config.toml
num_hidden_layers = 12
hidden_size = 384
num_attention_heads = 6
num_key_value_heads = 6
head_dim = 64
intermediate_size = 1536
vocab_size = 8192
hidden_act = "gelu"
norm = "layernorm"
norm_place = "pre"
norm_eps = 1e-05
positions = "learned"
qk_norm = false
attn_scale = 0.125
bias = "none"
tie_word_embeddings = true
parallel_block = false
init = "normal"
init_std_qkv = 0.0283
init_std_o = 0.0
init_std_up = 0.0283
init_std_down = 0.0
optimizer = "muon_variant"
learning_rate = 0.0101
lr_mult_up = 0.981
lr_mult_down = 1.5
beta1 = 0.95
lr_head = 0.00557
max_grad_norm = 1.0
warmup_steps = 200
schedule = "wsd"
decay_fraction = 0.612
decay_shape = "linear"
final_lr_fraction = 0.0
batch_tokens = 131072
max_seq_len = 512
doc_mask = true
train_tokens = 439100000
max_steps = 3351
dataset = "wikipedia_en"
MLP neurons of a small language model. Each row is named by its layer, matrix (up: input weights) and neuron, and shows model dimensions 64-159. Each number is 500 + 50 x the weight over its row's rms, rounded and kept within 0 to 999. Numbers have three digits each.
After each neuron's rows, "fires after" lists the tokens most often just before its 100 highest values on Wikipedia text that the model never trained on.

L8.up612:617503460447429460483503598466506489507510597486494530496518515521586582471509412575530495454504399555623482436619473502397481469479455533447500455490527524406557442443447541496490554459542477488410483460535547502587423529569485573474523491507407514563518638569443561490426441602451531439
fires after: " |", "-", " on", " –", "|", ","

L5.up1171:473549532552552482429616497510478525527472495489483461487481498536455512508422530451416414533511428489504497480458469578536470433575597462521449497562543426476470529529448454423582499567506541455461583496451460628485445379516456474544500424535543533439523493499514470560473461542474548553
fires after: " T", " F", " C", "\\", " H", " Re"

L4.up1430:430514538489531565541497508486552583459539528457574462612514443474437486420559482553503533493469458512441539561526518476578524468512522529456496515438650478531493461602565597507461571440520492582578421524407571541497514595463561483373390506536510462484426546509495437446454383504469539498
fires after: ".", "R", "av", " R", " V", " SR"

L6.up171:506465499428529577477443462510426515514499535378473419537542541456511505540476477452470518424535511483539432520511476515501496559533485640466603535439417479486474574519411409564525544471485546540590473440459506527460462494418482445479516571599493480559467443435547464563464483454487568527
fires after: "–", " ", "\\"

L4.up1485:515468498513453499554531436572637449445477482482432531494477501428457461459402568460566436491525505504562478406505437394490469600567567549504461407549435544529504454539505503437360497497514531414534452484356556486464562497562516437496509474539503455535504486489415502585594504563461492502
fires after: " |", " St", " Dest", " Loss", " D", " Position"

L8.up1337:557466459574471520486501459489465492438565501541506484503494601525458498480602509583476599416439524579491514475472533481379471487482518454547553563429472401577498543483443495509624454616497539494487355482431552503489577489513452542457525443478488520464500593560550644454471466532610542551
fires after: ")", " |", " the", " f"

L6.up608:428518466670512444502539509491546512446524499509519493454511474593431514352420529523448470496462536572485453473532449491585484532503583554431550531539418548424550519496545510477506480526484484471440416511490466501587487599464447488392515457461487443552467527452483469532503541471428482434
fires after: "|", "199", "201", "202", "183"

L8.up303:527481547513444523489478504473455459488479493449525513540526490574469466479513458501427434441500491537470467456497582481397519353514447513508455481468521473470469510519550458429537501390483443530565434600519435508496442458435590437419485509451619438564546512465584498518500493450525524557
fires after: " ", "–"

L4.up90:485462453506448497489528537467510432466460531422506589536497532521366486498552483542493538507521449424466537459482570522535554567573483467509517463497556441510539481527539479537595541524503530482420503427502528465438534408489475461502484472574543505459428542544462423456476462478508548522
fires after: " S", " s", "S", " Sp", " T"

L5.up1026:464507518554468438503504515547482509533378588432463495462563519551468482481573468515470427480532462492467453496546487538523498430508524507456572553474666403469489512356491444444547490515523545511486463529483513545380546543442551553569452469509577378457535460503473503412551473501475423592
fires after: " ", ":", " votes", " Turnout"

L5.up1305:490526491473406476492414482464470519514478511508479523516423473484422479502481523483569492468513555435454460465403495511405479518545464515468503600522549574454541569441612521491521462479566606474601444542499505553626394534483525405455595499510694474505457519459481515536518466440473530491
fires after: " of", " what", " where", ",", " that"

L6.up192:417473456563555507402494424458513548525464528559505527440549532545476443562486420562554517555517565510547540527508540573519497489518523445415516577490414428592526481487453508449487441564478517504493415585535364550501519494533453573481456442511506474440509476492435444509537507580459498596
fires after: ".", "_{", "^{", "′", " c"

L8.up636:524509523441440478547470454549514530470472509453405545596505377415480519471565469519408589598521466510554543495494481522569577490570511498478484547489591575481532440542432449505480477491501450569413494504504441468541440503516494523547524553494478535500522494511405433505506427484508553448
fires after: " ", ".", ","

L4.up913:442526559500615447516596579557530484476408522452527557535452522496404519539418453455510569546520416513444486574550422539508479495560520602492481428574479433462532522534422552532531554494512478438506518466529556460462553512418543505492596469531560561407454400515478597505533387451515434432
fires after: " T", " f", "t", "et", "f"

L4.up1489:575491414418460531577449450550507495571491492562570514470485604415424566487628499450588499555595446440546509512570528522487521484481559551453582474543516541436426447489485578568523448428498548595527495466423529558514475512485488559526467477549440562523531460551496513407445468535526545488
fires after: ".\n\n", "\n\n", " \"", " =\n\n", "===\n"

L8.up1381:406448479540526591434475455492514516487469467464436493532547585483461477514473450479479399571542465530494465533422512495457322507427481428487470540428556478539553558516462515447535540484562588431568651442463492503474501532543494555484475508588557520535464519521434506537564471671493547447
fires after: " R", " V", " Gl", " Gr", "str", " L"

L5.up290:501444490528500536477515604491457508477460457565542497439441478543490527518495556514572512472470589484495479414515521506512413510531436422580450411571547517511641511414517465427532442562490506454617566503468416468585456472373461450522554456511533524504539489534505482394521465425596559491
fires after: " |", " ", " |\n"

L5.up921:539456564521458541523495465493444412526475627449461559419495533502381370578439479662528457429507517460497544533612464517545508490583554512521496527508439424481469455521522432478405484523526514442540411507485537526414484563524465549483569507477501442478528420491500411502501542495455545538
fires after: "."

L6.up948:570506506522423511521531594434523506493499541474611512499485425527494471470521557484577578596513422536513509466470504499435599528560494522500557479509484488444508572535536456447533470559512509501497499541451438562528579471482560499418528548545510555489544526522474575591531556569477500449
fires after: " ", "\n", ",", "C", " |"

L4.up1451:518442509458469462509437478493493474471499487593535523428551643568505406572543501543552580533507499412477425435483478431456465468529570586490559576550517407489540437431472464412607429545544493463456437482491545525509478547528447475456510525488484472505508438426583505436463515519446527493
fires after: "ig", "g", " G", " Az", "ag", "ak"

L5.up778:566378549513535470393511540441517364527515513411514533474481506485486492512527593493488535423488526577474488496504531529584555476467546532543512514478384533639512585453526540550506544557473516539450432490511440538466552512459492456556523510416481533538551525457515474481482451512408573554
fires after: " |", ".", " the", " |\n", "0"

L4.up502:534470544565448550559602504380570406516506586502503520539408460539499504464500410388509540461513525538477530560530491456655541473516578509457521433450456510501480452583615536482529481430590455473544591480519507469559491468639540509546454514513459492470527546648441470457467488539563532499
fires after: "N", " n", " L", "S", "L", " S"

L4.up832:456472533556502472430408425595461582426508515519461458470555489507465418461458415508553480498472574404541471495557525496535501511591455507455522501519559434471512481557534532553463503525559481459504532410508527478485423530425439364432520446480426573517474416382556417465483514559507447492
fires after: " St", " g", "g", " st", "st", "c"

L5.up210:544439505307481398487554537499457419439567485465556438498508557497516570577498518493535542458554540571507534499451597563483484435470520439501515454475575485613569645480527537498466493537530571507498358565484499471463612457438548478516448486481435499555510550483528547457525503463383470464
fires after: " |", " ", "-", "0", "1"

L4.up978:446509480634464461586569440482533448402549426494516490514557553546538520503437551421623462482518440504475537550535533526543477591565510529520545513491527529487507408545582527482590452502445403520532582438457498560558506525579474444475439451573522522466557460509673530489493484498536530534
fires after: "N", " R", "M", "P", " T"

L6.up621:541486452455427475567555564483513425668447459525465514634515547468453465480478477406476486436510542480497422480466511568569513446412538446368461531514534487557511477507520415484553486438571562525450566507546452535539547539483464510465546518492493467476502516525470468480492516476548437477
fires after: ",", " H", " G", " Br", " de"

L6.up1237:508415509496514476490454490524499492510420422541628501598521517527526451426451571496462483466508534535425535524411541441516505479547429566486525439464602483508467555467480419563517564464491540479567474552473580512541438455536493610391538486491577454465506476455520503549564549527474497450
fires after: " U", ".S", " the", " M", "A", " A"

L4.up235:537658536534550591501426437541583470491462460476519557544477491479479525402513540529433446492543603554477516432497576492423535454516555526520532584464464398431488567486480482511496546557487463540459565560486465533567567465442418522446435423482491488440480507562517378432482438518536462519
fires after: " |", "1", " Sub", "2"

L4.up434:499505518446536486516489576476484456519466529482561563568427510574574436400473454479489563504512501584551528539551597579518473504460494483492500505483462539424533488534471494458484446476478446439582420505420507609490509489466549491567509550500423381530506539453429436490539542484491411485
fires after: " G", " M", " Mag", " f"

L8.up1023:455540473620438474521559528455476518549485477542453531484538534527437475533484536440460476531494458605509436447476525530471624480545526478485459516570490564510528413463512458466427554634553480502551530534495452581541546509438508500438555454520576463564517491557588507468526482550430449503
fires after: "|", "-", "°", "202", " |", "201"

L4.up407:592503482418514480489583493608456491521493521547481505563505444482396606474551542440517550422493454540545565461456492547550453528459469457538579550561550478465517434449508478540496490504529521435459510463489421544464477501432425560433527442458591390586587467514462525429541513489602504556
fires after: ")", " (", ".", "2", "1", "0"

L4.up1383:453515465427602544517433531490557522444465549497475462512452399516434512485478491493482529501474484465442528510506460557526560501532630462504612430544459536523494531492472538540446466533507578451549532469496523509441520555473541478550558394532445462460587490404535458511512530549426497471
fires after: " St", " D", " st", " d", " C"

L8.up63:489499444567483416396578562552472670465548590484488452504505526557430477503450510467518427470485516534526534485517517490487464491523547493417491507488559464463495466383388520550488591558528424458420616556500506507576511534472478491511482518443556542541473494524459377519418454502464515413
fires after: "|", "-", " ", " |", " No"

L6.up382:513456508590504504504515433579444537560554411452611451555645518465511515397487428462478473538495473524470533544577432492419408493511505439514524437513527502455411427437518477486532491492529425472517545489420559521459491424498567438449495571527568474459483383546499444509505521469498483444
fires after: " ", " on", "On"

L5.up44:481465506505510510464442413561557495469650495484592536496521470514514508538582451511519526410436488482464505503404537502526517459652431487514541504468493426522478427416484558557468563529543424468538552491506523440574541480537494548412517476571509589436487557425620547520531523511498432499
fires after: " A", "A", " a", " an", "ae", " Ir"

L4.up1184:474437568485548478528504451515409504586548547519495459538611454461444512539455521574393456474479523476540575507525557591540498495547535428586537444423535493495471456525493471488435492448426404477508418510475582467535470538557490518419552538476576507532535465391563474522483507469532484521
fires after: " A", " Ar", " M", " R", " Mon"

L6.up1358:534493473521468507514460477507608568562549512551550458502487584411528402531489509423501475529489519517566524643439456536508499545541551486511489491525476547475453495500456481524479528450408489503510455506516473480529511557454485510476521458493517519398461534499431458492414390524529392498
fires after: "′", " |", " the", ",", " one"

L4.up136:594578492524435484516445617503512416499463523403560495506455546454516485528509523459557471426486487422530446502541490535513490416578523590502433529525467460506544432477541484536549525578553523545455546443495564525516579475472507495535478493501541479377422461440518496556464404485607579486
fires after: " G", " g", " K"

L5.up180:512541480580497498486489507608486486479430460541500493506448442580475456434436471452542509491498504580526368624555595516462488559544458520469414398514440505506557476496460443520549564542477485426463500510533582537583469469502498531484538461462517400482632582480533454592488538458512465532
fires after: " |\n", " ", "|"

L6.up310:519410402499387437458516446548525438452438533515534370398556523505422452536552456569521458532512519582327518452549449554445464561562514530583525581535520552509466443466509453452494439559534489494487516473536521404446540494497493507563509558406459455542490506522503541463476422530534479527
fires after: " the", ".\n\n", " in"

L8.up1329:413476504586527462483500471441482562581387490557536573512409425489504584460542496518527545520518507510516479601513619557478487572503493531580510451466563553472492506459568479499513514437479397414435502524499438565446505516505491437438428636440580539475480510502466516520428497540511532424
fires after: " ", " on", " |", "On", " On"

L5.up396:556414553458558514476537572507539417379549561597533488536398457525509500557532503511586504500470422481522430490583464476575425522478489456537398463523564481549518532499506419409513444446505588550482489498539390479504558527492466504525501432528495533498509423569456585459405495448515489552
fires after: " ", " |", "0", "2"

L6.up126:467497541460541513532411511545559375431427506514526532476506518532552490550565544562515609470514493478568542541424371461461495543554576515500442538528546428447479540450485525498440438543413525524609527515482452549482606513491502558452487541596455423535482447387604467458483477438503480524
fires after: " A", " C", " J", "A", "i", " Tr"

L5.up617:449448553433498498503535478466518480534488457448458494465501447431479397472511510522498463465464448479511409533420471454437469471543421440465547425511512554486547541530519566557531503513533577463462545432441481508563506459456537518492570437612470523526463645445419447476443503434498508581
fires after: " and", " but", ",", ";", " while", " though"

L6.up112:615579537556455449472441479511471470501554486502521481437470544454370475428517495447632515518536482511457444600513513484551505512521448570442537550489515591613520448412486500392500459536539492550483474512499569473514517516530444438493651423499527472457433580494516486536429503510577470478
fires after: " K", " C", " in", "2", "15", "1"

L8.up1257:532369460513473554585484531469386427500456470507574493539530530450471481491511550575420602511545427500477530423535575486512545527444587495488476502449476519587514496506484515443547475539556500514590508445541435493578492525483515476408435468480491552539571462467463480516501518423462482526
fires after: " ", ",", " (", " to"

L6.up286:410476466462533482508520498565432540444365448452512604491441559491384561540537506381576461492546529455557584457465512560518563417527471457445521516526461453501546461412502463578434511476647525502553495564459503545581531525531521520517537445516489509473541512496497452491474559468497567551
fires after: "."

L4.up930:534502453524496472548573565518532524483477443537550537507530466476472517435579488496487421540500459500427449393537483506498396529615443492467527465523444469488421473560528400392581535477488555561496429511523463473457477430543483496449455532522441436536580393453480527461465475525489445423
fires after: " s", "S", " S", " ins", " Q"

L5.up1172:487551551529515416485463570578513526502517528458484415438478554584548504496514415505537563584481462455527521471543444453559457431491515532433495424541384560558483530446484486507521489474462449464510537499526559552530615453461436532626490449596449482476490423492451511497409496491516490387
fires after: "u", "o", "ad", " t", "en"

L6.up1266:521524528539435526506489452508411534466429526551574578461519554450586419496518532488453464507455449490527458524557474557412558542456408577492521526549475552446492522512437381486498446456518534572475488510515549481436575539585480411456479535468542623489454480450558466560521411542478562493
fires after: " the", " an", " The", " ", " a"

L5.up1060:497589469493538486581480437511527614561486452395543429368508474476492480466455405498457443448480514542511492438528509488481553558500498559487496494514483445533522539438521576447526511524484575448484529479487465516466551584554540473434484408488564520524556365493447467470449552452506502484
fires after: " ", "born", "–", " –", " c", " born"

L6.up785:507578567522509542522547567519552503523485542426530576483541514480456488533555502501443462483589600467574536455535527573521468389564517540498484574425491565487571499499555481515556556544529574472549472528542527471548416503523515497506557475480467444510566487554512576469437386507397597529
fires after: ".", " —", " |", "–", " +"

L5.up1381:522456491530363428568348473479553522576442573531424482531465488398441425435506540509511545568487428657581593496452486499558588566510536553450484455531482549508525493516564532511427536482578477545535508503563578538563517475507588503498429485494501506475505496488557557449426467424456518446
fires after: " |", "in", "|", " W", " Att"

L4.up103:457511495507522535496614552499456566478523524515476421518497575505475510507486509541456545509545512520519569452480418533454546565461519567453501428445458394463492562481484455509462496491439457432459474540519438480498440488513500517433481463515482559491406429559510470546504508429556492563
fires after: "0", " |", " ", "1", "9"

L4.up1127:447523414473529576589502615529554557565536500508531536575592527470523519592426493480501486498474489489531539515528548452513486586481464498506540462526466649445351553576531562565440504411487573627510519485519421514497479519425482478526504519526502442521416521591506472406540520549405472427
fires after: " l", "l", " d", "c", " ISBN", " L"

L6.up934:508572603459498474486401561572504517475504465583506541537528521462477572556531527511503483452541557530498494500533571533503436553530497429542484555456418594491458476500586533517543413493509478421539563470473488413463503509524553421551487469525534508457512504444500540474528378494556428516
fires after: ".", " and", ")."

L8.up546:390446574476423478553519483515503450492543505573503557433431501503529522605457552555499531558440499529533513550483573552537488488528491511506489464542480518538531442474470578617474523495512475427549579497544527427496503472462497444424454507469497413482499504387462484505480516529565496366
fires after: " |", ";", ".", " by", ":", "-"

L5.up825:472522491543579505445484454567483473533451435480475471546443554407516478427558487498483546516579535477561417480459400588531456511414470515471492494600385536537491476509511527503430333533536609480456448478533559477445488416530433497437460462498482514472471575538520570439544542497549488440
fires after: " P", "P", " p", " Dest", " Cop"

L5.up3:596492471428555463534461571459495449532504400473507535497503499550460504498518533513554559461520500531521464407546467597497502506499495520541497543584474534545531524536481583416462488597497578535582426488507490506457584488505540465603521509500476479449458528557567563491581544503405521489
fires after: " |", " ", "0"

L6.up362:509445517398519427489432472482531567536568478447537481609517510547549559544499490489387393471602519426522444500520491527566447485447529430543446499465591514516495501456543520509466582610502557454538444469410561406483552592518495598536458504628533521547500499486439504513458423522575459477
fires after: " ", " $", " than", " more", "1", " of"

L4.up454:524452519529464475492479498466523512484563503516537568453416513525521520375504541487488509534582424521548502504468502513446540441571512515422492386511557494441487583481470567476493499557541444550508506498494503591496470515466550554396501538468396556486530468518559586450630524578538462508
fires after: " |", "0", " ", " end"

L4.up1068:519492545600431572469441530577550521559508559485529549559504472493433546543527570487473561561411421540542448454525417499539394585562482576512439396402433447519442555606460436508517494415579531570465500510489506501543529485466419423506462520466544482509564497465567540481461496526508549466
fires after: " (", " |", " was", " \"", "St", "st"

L4.up1185:485438437458532447537537551507492579465491484385518477399479497454505584541496544484608483519548491539547480600566475545490427467501536573521526471423511499573501493489567527496564485485564480472466495483473511480566479532584534538433519511476421648501458509504486538516479486526565504450
fires after: " (", " \"", " un", " over", " look"

L5.up45:494540493523528513508517467569512503450529573483440433513410512421445450440518545473572493560491429419532357501472580504461576444469459561599566498552469479438472423451569471545445495559586485522535461496499460583530529546450435406456519527431499500432535605483489498526487502553441522553
fires after: ",", " as", " has", " have", " had"

L4.up179:474406506523512462495429451636494538421506589539509514506520574578406512525524557421517472557516599485521552518570524585497541571503477476457479457508436453557572442585554501557400418534481433506564532461586503427490546591492571475535510511452460538480586471498561466555574525490419467564
fires after: " sp", " m", "l", " L", "L", " r"

L4.up613:510473465431529514547529471400414490449522498534461454531531515516512438495424552472496526456448432470528578588479421496502386455541516569424525439420512484476423505482458483520515399491472538437499563491598498490573442480454549503568451559484511489454553529418523464513478475510535463469
fires after: ",", "),"

L5.up473:568462549410536464564545462547489433481476512503430535427480488564491450526556580497471460548514419430417505439513485525489465390438478522495474498375463429465412525462573407473522454438494494544516476397495408472583490526527567442330466541543522448423528469461506546642433542445562446548
fires after: " the", " in", "th", " is", " with", "–"

L8.up979:490487525541586418559511450612524468486481484516523520369509552395497489519533499429509382522592519479500538510471414535467494467411491540539466451544542415420418499494532460552521486560499486414563471411503424455472608528440566578513457560501554517369565563539452503535532485557470467474
fires after: " ", " the", " |", " in"

L4.up971:440518511474503489518510551466552527442487540509505487449482459460517546538459508509466563474576445480462538511508597481492440465441492467451470581519509529554521348445531476541629518478505602491411603511435546471515586560593512466411467469440538428470515521542546487495507524504557484474
fires after: " L", "L", "-L"

L5.up10:481490598542559458464585463475509500522536467484559506523555515559562506507559483548498504419452506319510469466513463585499461545507544468539555469467492621472497545518462529386532456498497540536581588462511437461470527501475587479505578413506537508535409551474515507532446497537439467551
fires after: " ", " as", "e", "A"

L5.up1279:443530487473636516474532506477474545492503444529572558492522441509480475535502530434517514514495584506470431542492455526420393477434612531555482410527507571513682476545464495492439558376493538427544540544438589431507441428547470508480415428519416482506558479427453545526523588508502450564
fires after: " ", " (", " to"

L6.up1341:428495504411515477546381497529537581430474475551421543602534444496501571450468557553502468459511486592596425490535509498576539537633476564460431463514458548471470496523491561614497510589583478509514553533500497602531468480428510497466459505457539463520480491584480444518463499483500470478
fires after: "\n", "==", "|", ";", " station", ".\n\n"

L4.up1179:553555481483546509481550563475474534485442539595570509458527563498488436520540464505626507587516529435466511480471537426447538453547545516447528521507441477505460516508473561542465455515525426509490472501507493631642527382514497447517558500513570461487465499454458496534480468504534472479
fires after: " (", " ", ".", "'", " un", "^{"

L5.up13:472548492511509457502493561481488482422519435547495552488526467522536535533551437557451572479489431476526460471500522444487612548508493454531558522523452514492429470572550392501465522390430523536499479450507486578453529493509524475474477554505511490480538527531517518558541459545470472471
fires after: " ", "–", " |", "3", "2", "5"

L4.up622:566455467537452480556508525602398495567465416527501615461530500497583516401441545515467503534511485509525528517640489527479450476600526508429484469477477506494457393490552415522454466536564524464536503507531468491499506618378408553536615457535481486591500461523489528379528455453400453434
fires after: "h", " Th", "esc", " th", "Th"

L4.up774:433480557480455557446482491564500543576576538417498539509432493521615492417539530465540453504495488400495460480508587590542479434505579461598445508468486383519537471443467472421482490507518513477521580490574522450574528498495534470535528474551594484517457418517454514464505426471401524563
fires after: " ", ")"

L8.up943:445429492478554510489541485389581508530596390484479437475551509412497478406582567539532521589492460511581493578558374561536542511464617495460477541458483451479499482409471435494542472531522556516568498559524473453591603526500430518510537500534479444477426520517476446438454569497555532466
fires after: " |", "87", "4", "10", "120"

L6.up1317:506510450546545470529511501494508530511441487487464500552548532438497460553435462538517580504476479451552492478494529505484480533515466554507644531539480494514376562532470452490515460549614550555421355499582493575517552546465555506429516505446596365560576462489512484544477528444503494466
fires after: "–", "0", "+", " –", " in"

L5.up739:528489497482558488403510557490557417379624514461562563383420440500531514482490556508579543506557505533485436461547517529487508561466532523488508457486572473572524524489512551401550427525566588468518517546525491516445556513485486523538400477477557579459491507457450584429426449481413432489
fires after: " ", "0", " |", "2", "1"

L4.up557:514392500605496440526478512557508623547558502562452512548584526477492553441593528488584497555489561561413581501476369514501502605540517475504530516642514545516547503403555506459486439488515478459442464465410461564508554450435519611544477491467484483507531496541525506431477577565554530507
fires after: " on", " C", "C", " c", "c"

L5.up323:428519502503458610532561399519504400441491473625434506596572474489565495483497554540513572552532555396572449517471477431458530571413680547518512507372536495553517495537494466477538608498415508522588552493480403500457452506480513440451532462480512542489495432621436502473479464450463466444
fires after: " ", "201", "200", " F", ","

L8.up503:433456490529566518490475430486565494593530487515529522562480487485444445412467526505471463462522503524561495564532572506455541485476467511499366547490593528485485529532530421431455495483527432365518496468414583508428471583446517464532517494482498469543571478444437579403492470500454553571
fires after: " on", " ", " –", " On", "On", " August"

L4.up197:470502519543527583531536525521534464454573450535536447462562567491483596478540438492385543486475452456532437500553547547523524450495559447509437553522569478541579513474530489538502492476501488457404533492449497501446472413561495449406579483511481380520499584530448541541536504520546486480
fires after: " the", " The", " pl", "The"

L5.up997:486562465542461538531537531500557502455499502518536519490562529449467556404525488471515515512513411487505547578490519440480405512514433522528502543516494499477523516498492475439526430472501437487510551496445468481505466561572511525397474484484564500496554460378441495571422516440533529535
fires after: " |", " ", "1", "20"

L8.up230:494458558459508511388539568512469383511523460430561491492495459497549506418501509436464489482523487514482519533537499485518374579446532499508524540465499460549482504509512390480463539529366519429528478474457561448462561565548471499467536530503414544476476476515487504402539485514494559519
fires after: " |", "-", ".", "|"

L4.up863:440468480369444459488539473454511522454516470559433488448564491505465526441467456539465585516527490336510523512570493517525505550479555600353537504488424561546522485542547548569487567537564462408532423402447533559504543476458524447433545520483580444548477556489514509486550528498439417477
fires after: " is", " un", "iv", " ("

L5.up27:591552544530547558495437429496478516547513525488510512424505480532557553406440478486503468531525526474537463495506472552501484436546513529445560537506558497435588486428506432561555482462537441479478494504483530533529409490475437549472588477515558430461472502482512445565464410447579490553
fires after: " |", " the", " of", "2", "0", "1"

L8.up342:492446436511591455573495493577533427534512460553492408511572488588575525499561513506403517510430506554584493572523423499668573431497458484485453490540498516490374450543508407458458479539570470428499502496489451528551459507552394501488513465477571490471442502611429465483528498475471463521
fires after: " ", " |"

L8.up1185:503517534474612556460444524466456515488485552441530544500553431475550487386534485509479567608516475496484390600443429468490484506487513487458460467465499503493526433441542430415457654513525518489567508516501443514466467557443528545498419501529437543470452549555532522551433453527620546499
fires after: " |", "-", "|", ".", "\","

L6.up68:463478511421526572585449456517528563499517571536492484449586522481549531461445632585503438491493494661447623544519447473482516484524601542446472528550575457525514633599474564558524432494466602629473499567484574508536410456416594512499504475480536553523502520457571459604586481515558399470
fires after: ",", " is", " a", "),"

L5.up449:537526515562532421475549620519455539436441591481420604417456477522567503459582571414501475394528524559507436438470571511528541542442580502440454569541562559461509439521543525502549520472506364537484501550551451501493505542534378519490460626473553536594506506561436534479490387521537545553
fires after: "|", " |"

L4.up765:529487481555618473446486535519556523424543468559486492554463530542526506453516447469500480515338587476407523448465450527480552495502399420497492492439519480564485446444499432471425450500554545475449643435492472515513532495510501481425457530528399434430507454482498516565469474503493457621
fires after: " the", " The", " Ar", "The"

L8.up87:487528487596513494475562506509454531454571541520603434439527489538435483556496505520493545520460528514507490489519527483488554513534457488519543376522469514442547646553480412438508490491444505543491457452513417550413413392501544524428439535575487524511535468514494448373491541513543469472
fires after: "1", "0", "2", ")", "4", "8"

L4.up724:591512532478568523497515532526461499567499464487532467573389473525438506459453526371463528572471449540482520476461536545446522477493484503529441596563450409560427471498521446438447541510426494540532561527509538472498493469550509506529540478535407445543513538351465577431446557565467513501
fires after: " S", "S", " of", " Z", "s", "-s"

L4.up412:451356582485591586516522453520510527515504501455458506567511492436390461458433506502535535507574545489503484471550536549481530498467541520451526465453426450579478573543448571482372494485502510482427546506540508544559523499511487457444481503521513469563454425469537382525531437575492503524
fires after: " un", " in", " (", " out", " was", " In"

L6.up383:485525490557427513459480469435493508405420534544438492507523637552457436495606392485585472465543480516583467561458481479461504542541455469515496513582560482486528493521597554463560460594557543373516529449447505592546411504505457508505465542480552434425487469508496551457499470447459547429
fires after: " P", " p", "p", " X", " Qu"

L4.up358:544465451488523441524460431518590643464539538511583446521445437505516452521516473452514449505498596525530349402418501570411485588444497491469479418447583501494514465582465543510512436483570413483507465451545475511459524449492591505500463496494494520516508441519587460505545447509503524483
fires after: " ", "201", "200"